Weights of a small transformer language model: vocabulary 2048, untied embeddings.
MLP neurons of a small language model. Each row is named by its layer, matrix (gate and up: input weights) and neuron, and shows model dimensions 128-191. Each number is 200 + 40 x the weight over its row's rms, rounded and kept within 0 to 999. A neuron's up and down rows have the sign that makes its largest values positive.
After each neuron's rows, "fires after" lists the tokens most often just before its 100 highest values on Wikipedia text that the model never trained on.

L6.gate238,225,257,192,188,137,259,263,184,199,122,248,210,284,204,172,226,246,272,256,225,201,237,201,138,262,208,186,199,271,219,247,184,203,223,196,188,156,216,219,198,161,191,199,165,174,198,231,209,139,188,217,236,221,118,237,198,204,223,191,177,261,243,168,220
L6.up238,155,178,147,220,172,202,271,228,255,173,264,169,222,238,208,196,261,281,179,269,237,210,187,223,193,226,138,212,332,164,249,208,193,190,192,261,164,238,207,213,182,172,286,186,230,194,245,297,148,219,207,228,185,162,206,225,188,167,158,205,194,219,162,178
fires after: " |", "|", "19", "On"

L12.gate181,169,210,184,221,169,176,255,203,130,198,222,170,148,202,182,178,132,212,195,141,176,148,257,223,159,200,136,232,287,176,205,130,187,201,249,188,174,205,170,227,223,194,155,187,191,152,191,246,190,178,141,281,220,223,134,161,227,274,180,182,264,184,212,225
L12.up181,217,215,208,196,130,160,345,224,140,113,196,231,167,192,261,199,96,200,223,207,102,236,180,247,200,191,257,188,234,194,210,202,207,207,200,153,193,259,189,153,139,140,178,178,201,184,267,244,199,288,238,226,157,222,168,199,145,193,194,211,286,185,201,223
fires after: "ish", " He", "we", " Th", " l", " L"

L15.gate186,198,221,214,228,225,193,302,148,231,229,128,214,154,241,189,142,192,306,174,254,181,204,254,229,239,199,179,216,175,240,306,203,247,244,145,144,131,205,183,225,187,174,244,172,193,230,191,230,160,247,155,271,185,190,238,239,191,196,216,209,190,195,156,234
L15.up186,124,234,204,174,268,235,258,227,197,230,244,182,158,131,193,147,243,211,219,140,239,174,204,209,221,200,216,121,112,237,199,213,106,176,208,195,163,198,181,242,171,169,155,161,215,231,181,223,165,140,256,182,210,179,237,203,246,186,277,151,202,196,172,238
fires after: " M", " m", " Gold", "idd", "M", " R"

L16.gate150,263,219,237,214,227,155,191,187,181,172,272,220,162,238,168,187,202,250,202,217,246,172,251,167,132,244,227,281,261,269,139,271,220,210,241,209,162,171,211,231,177,170,225,213,226,140,234,178,209,223,212,201,132,184,157,103,146,211,165,207,167,199,215,176
L16.up150,170,223,180,210,240,253,141,198,244,174,270,239,252,212,244,233,225,199,267,203,257,160,201,196,127,170,105,193,204,179,150,290,214,257,168,218,257,175,213,207,223,201,176,176,200,143,158,227,196,156,287,163,220,227,242,185,242,216,188,183,214,173,204,236
fires after: "-", " re", " Re", " under", " as", " ("

L16.gate20,142,244,258,150,208,270,179,214,244,240,185,252,145,245,224,171,235,266,284,265,188,222,195,201,242,227,197,186,153,226,180,158,221,245,250,198,164,265,171,250,188,190,188,123,195,168,213,228,187,244,197,147,202,180,260,172,176,190,238,216,207,231,159,160
L16.up20,187,208,257,149,224,154,195,200,128,189,172,252,188,205,211,147,219,214,190,212,196,214,211,201,252,206,151,181,226,243,214,257,280,235,196,157,171,218,200,145,193,111,96,197,249,177,243,124,187,190,219,175,151,230,140,173,195,154,273,177,242,207,285,236
fires after: " M", "M", " E", "E", "|", " U"

L18.gate17,175,252,243,162,164,218,181,133,127,300,207,160,204,229,248,201,298,143,189,171,220,136,160,168,205,255,173,263,209,183,189,261,172,239,195,205,223,229,147,185,199,240,204,180,207,254,192,251,220,108,139,214,201,131,200,180,153,233,211,187,271,161,150,196
L18.up17,216,202,221,151,198,239,178,196,186,283,201,241,273,194,166,191,168,228,141,166,237,178,193,148,199,296,201,195,203,168,114,166,233,241,177,253,181,183,101,193,236,145,228,213,206,263,170,217,241,192,160,175,217,167,187,114,161,156,163,138,232,178,174,152
fires after: "On", "\n", " on", "ed", ":", "y"

L17.gate24,183,175,281,214,208,233,248,262,162,128,188,213,223,156,137,229,197,220,250,212,274,111,242,179,163,200,202,227,224,125,249,153,171,183,220,201,182,219,146,184,227,214,231,195,228,203,176,163,192,218,164,206,239,270,173,189,124,194,133,229,234,182,107,244
L17.up24,165,135,172,177,191,248,153,200,210,284,252,205,194,218,215,221,176,163,279,242,273,277,165,183,185,166,111,129,194,200,176,215,251,273,201,199,219,278,189,104,262,229,186,207,138,148,226,215,144,197,257,210,216,160,261,163,200,218,255,226,133,215,201,157
fires after: "-", " re", "or", "re", " Re"

L15.gate136,228,211,163,212,135,156,253,194,195,165,237,239,207,145,176,197,166,162,169,275,223,217,176,210,228,230,139,164,243,157,231,183,225,220,200,185,193,196,175,217,196,84,123,200,187,151,197,196,210,229,208,260,205,175,195,328,209,223,179,209,298,185,154,213
L15.up136,161,191,172,207,144,238,258,271,262,231,189,202,237,215,195,321,213,243,151,209,161,155,215,227,179,244,153,138,221,143,162,208,194,178,150,199,211,219,164,250,213,112,205,225,189,201,246,189,248,202,234,186,223,173,207,114,176,141,146,233,171,216,209,227
fires after: " f", " w", " c", " L", " l", " h"

L15.gate238,202,230,207,284,192,209,171,199,219,262,225,178,233,224,210,225,265,174,184,212,234,184,159,127,146,239,225,195,234,195,257,235,174,230,211,200,245,103,157,174,188,132,213,249,198,213,220,289,239,132,205,194,191,141,207,209,225,233,158,136,173,270,191,241
L15.up238,208,174,269,272,284,213,238,228,226,204,205,252,252,201,207,243,175,187,227,235,187,201,171,186,261,162,173,138,133,187,114,163,201,220,187,199,273,209,121,249,184,175,234,206,117,277,246,245,154,215,196,163,168,221,179,250,181,160,185,249,234,298,190,241
fires after: ",", " ("

L15.gate147,158,128,214,225,162,197,168,182,288,186,232,154,247,237,148,170,240,208,292,184,109,169,223,236,226,165,151,157,138,220,241,217,235,236,203,165,233,241,188,250,184,233,238,181,224,181,157,202,210,197,222,160,233,138,247,194,121,216,154,237,221,166,164,123
L15.up147,216,190,194,203,173,165,178,263,209,142,246,165,207,249,207,152,260,230,220,209,187,217,213,260,242,210,231,204,240,275,299,226,274,193,215,139,217,179,254,243,127,172,243,219,182,172,176,217,245,209,217,182,199,234,232,225,207,142,138,209,198,241,208,149
fires after: " K", " de", "i", " o", " "

L19.gate152,243,166,149,229,242,115,190,155,283,285,256,231,191,256,267,287,214,181,180,170,284,190,196,156,164,141,181,223,230,262,130,239,210,208,133,194,279,177,213,300,204,227,209,171,260,157,254,247,203,257,166,188,157,226,210,199,168,231,256,148,272,220,212,204
L19.up152,169,202,195,156,165,193,241,266,263,256,181,212,200,220,236,206,141,219,182,222,188,211,120,141,264,253,228,255,176,254,242,252,283,189,170,229,134,210,180,232,165,186,194,189,169,233,222,242,195,236,210,221,167,232,289,209,216,193,175,207,232,239,190,232
fires after: ",", ".", " a", "7", "0"

L14.gate107,150,225,251,275,191,210,108,235,168,264,231,186,161,143,172,311,153,225,165,182,229,190,211,113,155,198,267,230,268,176,223,153,182,154,187,216,151,134,154,195,171,219,197,134,147,128,235,240,158,205,157,215,222,226,263,186,136,214,149,240,191,175,227,210
L14.up107,255,167,199,217,177,184,269,255,217,182,279,293,201,148,212,181,99,241,132,211,283,198,146,215,229,218,243,221,186,230,220,255,197,192,217,214,243,142,203,269,165,137,137,247,157,154,214,197,261,217,149,188,183,164,253,208,148,155,262,170,216,232,172,267
fires after: ".", " (", ",", " and", " r"

L12.gate59,185,239,198,209,198,209,294,215,245,197,257,238,159,202,212,187,149,224,213,231,249,138,214,178,164,179,211,221,188,190,241,190,128,210,256,202,178,170,161,248,231,233,222,67,200,122,128,193,179,135,258,238,162,222,141,187,216,183,219,165,197,227,255,212
L12.up59,247,186,165,234,196,273,228,249,194,233,253,211,211,41,255,227,251,201,249,181,223,205,181,303,139,215,200,154,237,197,170,214,180,221,251,170,195,141,186,237,229,259,204,285,187,138,147,128,102,204,276,252,151,199,259,197,258,217,167,160,169,204,210,171
fires after: " w", "-", " W"

L14.gate104,193,227,184,181,167,209,239,142,181,231,186,268,153,145,219,171,199,283,198,194,248,247,136,204,236,233,229,220,255,198,212,194,236,256,160,212,300,240,146,266,265,168,173,225,217,230,200,157,175,214,225,249,129,172,189,196,193,194,270,232,181,201,196,161
L14.up104,229,219,229,214,130,224,203,206,239,173,187,169,194,186,199,291,273,193,184,171,169,263,260,268,146,322,214,107,248,229,217,161,207,244,217,259,256,201,198,244,258,240,160,248,187,203,231,279,151,197,231,209,212,213,198,180,177,208,239,150,196,238,266,156
fires after: " W", "W", "'", " Y", " wh", " it"

L19.gate159,187,210,219,199,265,168,181,263,202,191,216,180,226,186,217,216,247,216,268,190,204,244,212,206,200,231,225,178,184,189,264,175,147,177,142,190,219,155,213,189,134,223,266,281,191,253,143,189,118,120,242,162,141,150,180,204,214,145,214,199,163,191,230,200
L19.up159,180,162,135,197,265,220,225,221,234,244,250,207,207,209,278,230,231,110,246,207,206,225,239,224,216,180,165,161,215,182,290,240,150,201,166,245,254,206,199,132,211,253,182,185,149,218,185,213,146,196,222,149,223,231,218,283,200,245,141,184,178,294,267,133
fires after: ",", ".", " was", " |", " (", " in"

L18.gate141,136,202,292,186,174,188,210,186,213,243,225,200,221,114,216,217,163,214,176,234,183,172,186,170,149,217,116,265,243,211,175,214,183,264,193,194,228,181,183,203,143,135,144,137,222,241,230,170,243,191,282,205,258,240,229,209,196,205,227,256,170,135,186,259
L18.up141,175,224,265,271,180,195,181,194,212,214,249,242,186,226,252,198,237,258,218,227,190,306,133,221,171,260,188,157,237,235,223,159,209,239,215,252,213,249,184,244,276,196,173,138,157,229,190,195,239,214,184,209,274,241,218,276,186,210,188,218,163,194,178,133
fires after: "\n", ".", " wh"

L16.gate117,216,180,208,219,183,272,196,241,181,240,253,259,147,153,194,266,177,138,227,215,266,241,276,211,160,226,162,127,240,178,204,228,199,266,163,236,281,150,208,271,204,185,183,131,230,110,203,158,132,164,267,205,161,181,173,203,193,200,219,212,242,243,193,188
L16.up117,249,146,351,164,174,205,171,193,175,185,179,283,212,231,180,206,222,218,239,201,212,179,147,213,164,199,301,200,284,174,157,208,210,205,263,221,135,222,191,215,191,225,190,231,257,189,205,225,203,158,278,164,240,255,286,144,236,161,128,179,220,172,243,155
fires after: " w", " so", "o", "'", "-", " W"

L17.gate52,207,227,227,251,210,186,236,250,149,173,225,179,171,188,152,266,249,257,189,214,182,189,266,225,131,218,213,204,196,298,176,208,171,261,208,281,173,218,248,198,211,157,183,158,211,235,145,179,281,130,191,229,140,304,222,172,193,151,262,283,160,181,185,240
L17.up52,147,212,216,160,263,210,175,168,176,216,217,246,158,154,258,156,146,216,257,140,195,211,242,145,184,161,231,150,125,194,195,166,212,177,200,184,302,189,196,225,222,161,236,281,222,176,275,216,257,250,226,192,190,245,255,232,162,191,256,215,199,157,239,187
fires after: " |", "0", " 2", " 8", " 15", " 5"

L19.gate166,197,226,202,222,174,240,252,207,107,156,180,230,206,153,112,268,272,273,228,207,178,238,218,132,216,228,242,160,228,244,202,208,263,230,231,258,171,273,207,185,268,185,202,197,167,150,168,136,181,155,154,305,230,189,189,164,213,213,231,177,201,147,140,115
L19.up166,192,257,183,167,138,223,229,161,132,129,175,220,205,272,185,192,162,213,175,141,183,252,164,194,174,198,159,229,203,208,165,167,250,178,234,222,194,239,265,226,189,243,248,181,186,223,224,213,119,173,228,168,230,166,176,200,213,215,217,208,192,232,217,164
fires after: " |", "|", " No", " C"

L14.gate151,173,235,86,181,226,170,182,198,223,184,197,235,128,138,142,155,197,160,193,213,248,214,252,169,184,220,280,224,165,195,163,229,191,212,237,239,265,211,191,215,102,170,202,224,224,206,200,173,262,173,193,209,216,233,178,158,224,230,185,206,148,156,251,223
L14.up151,187,180,187,155,263,141,202,189,183,176,298,234,224,169,185,163,234,235,167,221,159,132,167,173,241,207,189,273,193,223,176,222,221,171,234,217,192,206,194,148,126,212,232,283,223,115,155,214,305,222,144,225,169,228,215,196,239,141,272,204,182,131,224,164
fires after: " 1", " 3", " 2", " 4", " 5", " 0"

L17.gate89,143,206,201,188,196,242,258,224,228,192,144,165,211,137,169,209,190,188,160,199,205,203,197,205,216,161,173,253,220,187,243,212,131,237,211,217,229,231,254,165,205,213,185,233,199,167,238,238,341,199,267,198,268,274,203,146,159,268,225,202,225,170,221,284
L17.up89,203,229,192,224,178,225,280,210,171,215,191,206,136,136,132,301,196,224,211,261,227,217,209,193,139,112,235,171,223,236,241,187,178,192,183,204,221,172,203,281,245,224,138,224,191,228,192,188,154,210,202,209,210,235,117,239,306,138,310,233,181,216,243,264
fires after: " Mar", ".", " M", " J", "A", " "